{
  "activation": "geglu",
  "norm": "rmsnorm",
  "positions": "rope",
  "bias": "none",
  "init_std_qkv": 0.0326,
  "init_std_o": 0.0,
  "beta1": 0.9,
  "beta2": 0.98,
  "lr_head": 0.00911,
  "warmup_steps": 234,
  "decay_fraction": 0.271,
  "final_lr_fraction": 0.05,
  "batch_tokens": 131072,
  "seq_len": 128,
  "steps": 8271
}
MLP neurons of a small language model. Each row is named by its layer, matrix (down: output weights) and neuron, and shows model dimensions 128-255. Each number is 128 + 24 x the weight over its row's rms, rounded and kept within 0 to 255. Numbers have three digits each. A neuron's up and down rows have the sign that makes its largest values positive.
A block is one neuron, or neurons of one layer that tend to fire together. Before each block is what it responds to, as a language model described it from the Wikipedia text at the highest values.

Dates in chronological narrative
L8.down13:099167135117144126144160094142116121068111117143140144125137165136110094175159159117171138125125179127159145112119127108121135123157128155146175120138135121115142095103178156120169120113162151138150142111103153128104105113115112121098113117131137090097119106119112106144133104102165094101128096053137137114118146124138098125140147131121146160125105143176135134052121120112094149137165
L8.down604:121172142148151140121145134141132171091130149124191144137107113094129134151156127126130107131120119150083134101146128142105111110118115132096132098104158094118117065133142186162137152162117137122140121149128157093075135090134096120105100111086144051138158167152118111123148127152106168121133125138082153159102134116085154143177116161114090111116149105148078126124117107140135123077155
L8.down888:143141159120132153089124117112149127149147102140149183105131129114127141113130091120191145080132140142110118129122156151103153066065152108123153102141093109099110148152142112111129143145152101196126127120152149129129145159135100115102115095109125115098132123114111112125135109170126120086082078126090110140133160124152126081118160135083119111121133154122076112112144151146118136132120
L8.down999:111130141118125138136147150114126148133115158140199143122164157126096123091122150168149114123088119159129145152130132138096119127095126138127101130175121140135156171153116163150196117150138078150203090109115122120150164153116137171124121101131144165114134129108152168152124120105089145125092152125127144146095116124123103097128157123153161134141123143163149170104157161106150090118124

Personal name word endings
L8.down17:133126129116144150139109136081106140103147145107060137120090122135133109130117129155141117136100117134146108197114121156102062101027127157127130098089120127120123138135125164088159114120104136111117092140166150148141144154146083115124145143141134102132156115111111095092147111141126151127135107100124116128154146134131089137108090153144117159134111175080124108157096147131100118120123
L8.down455:137171122124119149135138110107109085131113132095128194094139095123118153127167143090136124104105168143100127142075141144187100113038111130155116071137151084103157153103133118133157122129132069121143138132123094107157120119147129114112101105107139129141145141133132082138164112100121124124153148126150127117115129080099083156156106177067126110123141104125132101130137166104104148099121
L8.down690:109135184143126143139087156111156127143126124127126167121108109113107095109103150099097137125144139106142175119166135124117102133101118081105094112148115102160102105141101107126129136128108153085131117102150122104145150136105115157118105152126124110131120109065116134115167098135151117146115160129160103132131114115183069144158172121116149133132124139170130128136114145121130124133079
L8.down827:111140158079144141132123127133113146129103122123178136110156109097104141122150115136085116104161131107151127103109099140126136166128086134127099140095113127140143151129103131118161113140095125134158115079122132088139132121110107162163125153133137151140155123139133151131197099114134104083112184128155117142156153123120097119118143147140135144112118141119133126157132168145124083115152

Month names in dates
L5.down594:155102160141137144113161116068132135120153132175222113129130122135125127121123144102209120115131142154119172126159118132129117116119181135125107141112126116104145129126114109115131140129156156103146154168069128133199144109148103156171135111162106158136167132125137136178157170166131149117146131150146127148099104132117116129134144105152133137136138127128162171132129116132113120102130
L5.down918:126104097147117157131182118170158109129084102156110144154123118102117133109137112152116124139094093121093092125131159120122096125146130134123112171116131145145135119137108099119092182133107158127086136126118116091124128124114111136140145123122173147108123143109117151108129109152120130125098170168127109117129099182154157152131098146124094115073173128126109136123141133147150121146124

Non-English name fragments
L9.down71:115094125150099137125106113160171156139103104113086095133116141150136126133064130160075117128133149081130130111105109092114095122134121121139123116155159115127124125173154146127148167133118144128113142136118108155095159157118127153140152160114140129155108115114119109130113091119158105129133127159143127103117118162111145107140142129121119120116085131100172113085128142107127080143110
L9.down75:144150124127164096115105111110112140128161141097188154113152104125152091080113107113102107126118140071163134122157122085135142152151136125136192128106107148147148083110123119105095147119109099177101110147108122131108154144171132123093079090174153156134139109121124143116122094080114135113142117149150142111155100145099135151113169118112136121155063094130124150101111155172133103114149
L9.down375:076105147149148092129122103117106084151125118093093124152179101125169152114139124150115139133115137180108120163112145131125135132171099152132082184102123092136115129115103175092078166107101121084113143172151115126130116120121147136121160095085151109069128152148141142137118099111111143158143133126147129137171189137156112119158093125158126132157107108121132135119099116139147155161082
L9.down528:130131156106114134128128120156112115138136160123110149121164139182161160129128102116128120123096112127146103107133134150147104131125136134144099141104141125123122128099170107118128104177127126100133146134156149130117118172128126115165107088158100098185129152096134113121129101177184148101088134150149118111115151158111115095154123136131115189146142092106144073147142159145166116150121
L9.down571:103093076131096150141146106112118094143156158090146163149126072105104172126112136120142102167094086101162104130073149160132116132081123122129161079154121108099139134129131119115084133128138107166120088126106096141097136138115091096108074098119119082123151141139142116114128124137118150114110161134127108116135150104159076147145114085131102154138125092100093104145108138111123110133131
L9.down595:116138113084124115152144123129145130127122133125217132088102105121124127121122121146093146094119112109116127114134159119114089107067084106099073172108106132143119107122159088118134167116166087110123138146132150129126166125117132109127155152130115138092125118121066110149113136136106116136165103117128104152136109121158122149150138119135141132157102097118119152146148095141154145111123
L9.down848:132151118164137080121147157112131070118160135135141103093128119149161143115077080163151124137098109117129121124074173112118130148065123136099144132144128145114108143138133105144170078139105129080143104146140151133097154117103111115143133133144169098145143127100144114138135094105148149099138142071121142184094090094120153122145117160127136127111143097092134085122161130085138174111121
L9.down915:153127152131081125138120119100136135136116118099104160121138093138145086137071118150130122138120118121184137162104156138114115172037140157144148112147143136127133125151145158156109140156098127099142150160148112140100134127144125146167097078133090117108126128121124120144137117119129126149107130141126132109148131115136124140137137146096115130086134112138143109170162093119133104092140

Year-initial digit 1
L8.down70:133147140138155135113120137142127181108073086136178113153128123113109145148118118147176165080147111079149154094108107132158105109149099123119185080144156118142143087128126114137138134135127147104108131159104133128183167113109163102094160154126120167134076151146143087175121133136071111066115110133149123178123186100164136157116115142150115124141138164140094154122148103131127145124109
L8.down383:109126097146123129080116090139121126125137158080190113134133123156119130097157118144151152099136137116136137121128086149129153105120093104125126115144084163161156122127131101118110078141166182142129075150128129133088138122133104145089094116144117164102125160114121095159132105142159098133145157111140126135121084148143149129153142190140108093111128138118077118118132133140144127127115
L8.down422:125177126159131122102138084150118155156108151155123088146129085172132136119086105103160141116141117121114091097112124139140139136018136133143123142128114103095146138110109090119117127131153151103159090123146134085155168130112110167072160108160111112119120113109158111088184106143117127103167130125091116173139096128119155120146133129104139112095131151139126118119111109163120176110129
L8.down457:115146109090096138122128136137117139135142111075188097119109134133125118153137084161155115136112146107112098080094114144171132115085132136129136140153145111142139136182124130130173112140141139168142114154139105134132102135118133125141154148084076126156121106119118120142189111167110133138125153141131078148130113099146102129157107171120127116120124141164100149116087123170146160128116

Year-initial digit
L5.down77:120141128130124128160139124116115116156142150168231140114125101134099122134106103110248144125137138143160109106177092113114123088060156082149146146114143117140123143126129118145147100112159180127123095127120149124111121139129135158144128139129106158124110094102140190126171170127156073151107131116174106162141134166123135110134114117133121127094122144118122117087119164104132132167147
L5.down250:104121147136137146157113113086103111095143134106187147126096150151160127146152086127180159140145141151164125142149123148138123122101115078133107133195093113105133117142115160161135154132129127123168117133137131111129131140148105145168104149142104130124145120153156164147125145133130134119118156133130137145136140112111135130120143132158126089173169110155142129130138136088122123102168

Word-completing subword pieces
L5.down588:155113145133134160093092107157118154141129148150136140105135087090119131185143144099158178105159123126137137149133154116129152121082145127145127125086076131142102098141094102115157130096098134118110135084093095113163123164158130109115143085114123107117099145083098123116152131098091111076115140129160107124174125140110076179166083145131159151123109113123160160144130150132110132122114
L5.down763:141117157088186133123113136144166100087123119107117135135112165111117127111109111167143096131134125103107157152122191135140108111115144157101104143121142111113136124098132139113136118136120115142094160176114128148133148106144150124139134128089121138131109136120079106130115119145116151121157163141143115104149122137140120118083136165137093161120118109149150106142127147089081120110102

Year-leading digit 1
L9.down328:101099111121127150138128107109091096107152107138127135111090132083160153151150111143130129107138102139149132144111112114131118102127167126131113077104103166134086148097163102127074136125100117146142083131112191147090128129155103120126130137129154196129154092086092138151163130156125184143123065117103118159104119092107151183129148125102139110141101132090133142135110112153122099094098
L9.down342:106123140162138194130170123118120131100161107143134114075125134130099113141136152142119107162142147134112104093113137169125106138095166112156179142095130101113111104181108107139173117105160131146156108146146093109163122095120144136165118121122118115140122143118150156096161155139107149128113091115097120155114137073147090141122134110147156107133160140144123169094102117140103131162168
L9.down357:140135116074162107140140131117049120147070087172113121088131136129160146096161157136125121132126104110079141084146119107121104146123134102150097109108113135170124134126120139123135112152126122098107115159095151176132098112117153147146167151136128162136106127144074126130141109133137139142107151111125178136114133128098072156121149135125152142119145104105144145093104064137116113163125
L9.down485:112120131121144136121115127118140111173116160136178157125123094125096163143155122104177112089158078125140124101112104169116121135119112097121094157135106091103169158119114117126109151192146111093170145166173160125148140134161089157119129102143131082113151144140095102153135144159104106151082126142138113152127111116121179161115100139172096081095113112137138146125155114146132127100051
L9.down556:133118146107092123127174119130078112125113124128175118129124129101108129175132112126076078105176116117117182143092131115142129104092152140094105129096139119084181141130137090096133147132126126116147094132128123130139178132147129123139105131129099148099098121129151169141112149149196119120134155123113139127164181108106116163133121083150128124113132135117157140146128095099136115120127
L9.down707:129113144087160199144137108147083113138114084137220141146116146142147158141118081110137116113171121103137115145100120132139122135094088164157125178086143097136103116163135128141137122129102147131141145148110192127115148139101100110151078142124098133125125129125096077122153130161135135119121112144120122141143103091138118124131118098113155093145124111099112134075136136117153119093155
L9.down951:107128105147156160169093145114104126112113144141231077118121122175173124117165105169155109148119106152122131105112135152160117114074108131134131131186133123148101112085123099137158104120155153123166115133156132143118146148120133131129113143115131132099127119153146093126197082160164138112138168155124126136140149137119113124074156145138106084124167123100117095117134139157118125102115
L9.down1005:098151109194068116097150123172148126119144165104168122137137140170147103159052135132097114175159159117140121111111174092109124148105098108144136117163144117078137131171120119147071117118110143092111117169149123128123130119163155201141086127150132168082106128110110137116140164161164089081140101131125118133142124119106092118120156142130107080122124119115142147175155121125135134115170

Before an upcoming number
L9.down85:113119140141121111101106113109143139150145142176077091143125144107127148155101138144135102094118169119114155111106128106170116122176122116103090105148130128130165105134149092126109147094124137131165118125146110128134161105099143169119116158145101140098137147137100147092093161074108105150124143125127119123142141110110126138140144169151138112160142158130150108116127168105150105122140
L9.down146:126095133137113116115136122148170156142132168185187166122114102145134162109108148132186104096134117133121103130165126147133119137008124130129174130159126118124127131142191130139147108166095132109125091116135097126117162106140104146117093107138112088125097133108157098158143118138128096143110112118155110153130115137108122130129134168141155109092111122093087171139157142092098138087136
L9.down193:135107125140131141123076125144132118135145109160098111133170148098131139096064131145143133125107128101087126133140157136143166136056119133107126196095121116098110170185069088127129118102130101137112114121159106150145116120121164091113141141121107120097125156123128156162169087139134097130097121162149141141127122167117129123112132151182142148097175132116157178114141149085124150116127
L9.down301:108087123078133153122155126122076091149144120122160102123160094118144162142121090127124146086155102139161125156119120173112124121136143129168146116166134143116109172097128114124126118138160160118152099091127134103145129115142132137130104098135140128143164120118099136136129145116123139156135095078082134097093138183142139117129146147109100127089147151160143118081139137199078121147107
L9.down302:096148100091126132132121114096113143145142145143174103098152128128138122136148111123148124101169131110137126100106128124101164131101120100151095143130137145109106139112104142201140141110085142104148119115155182131112129124111135102135122100109100114123128134137147099120100114160118158162134080145140119055110146129165124097160112085173159126176116130156119117149087149104148103145164
L9.down592:109122135194054107150107121129116116165116133089104110130118097134108144124106118163159089091122127082095130105173174117187130127165184167154121118148142160141100135136104122097123139120133141132109164136147130143104132109110143131123137140124126172115106138132139135092127137141106119121130143164101104114138157189125161127157139146123149152143127120124144118155145123090125122117137
L9.down949:135107140156118172126145111139197111104146135137112089112118180127102101155139150112122139154079143147076129118124087151134107123095089137107144134122099113122105125087131118112119145123133129068124107153129124100129158122158127094115148135128092159088120168131118134114095163117096151142145156093158095143141151102133095137128141128131122149116151119119151105126158097128081119168129
L9.down971:085127138077136124119095139137181101123135100163165110115085142132181091146117129134090152112100101127159119098155128105166181140105119167160148137120135131177069129146112099142144121151143145116132082135123106179156112105151096149120097162118162117162127144124133191145138116109114148164131109152087118170124151136123110138147168110116122103132133133142124118151138104139131144103163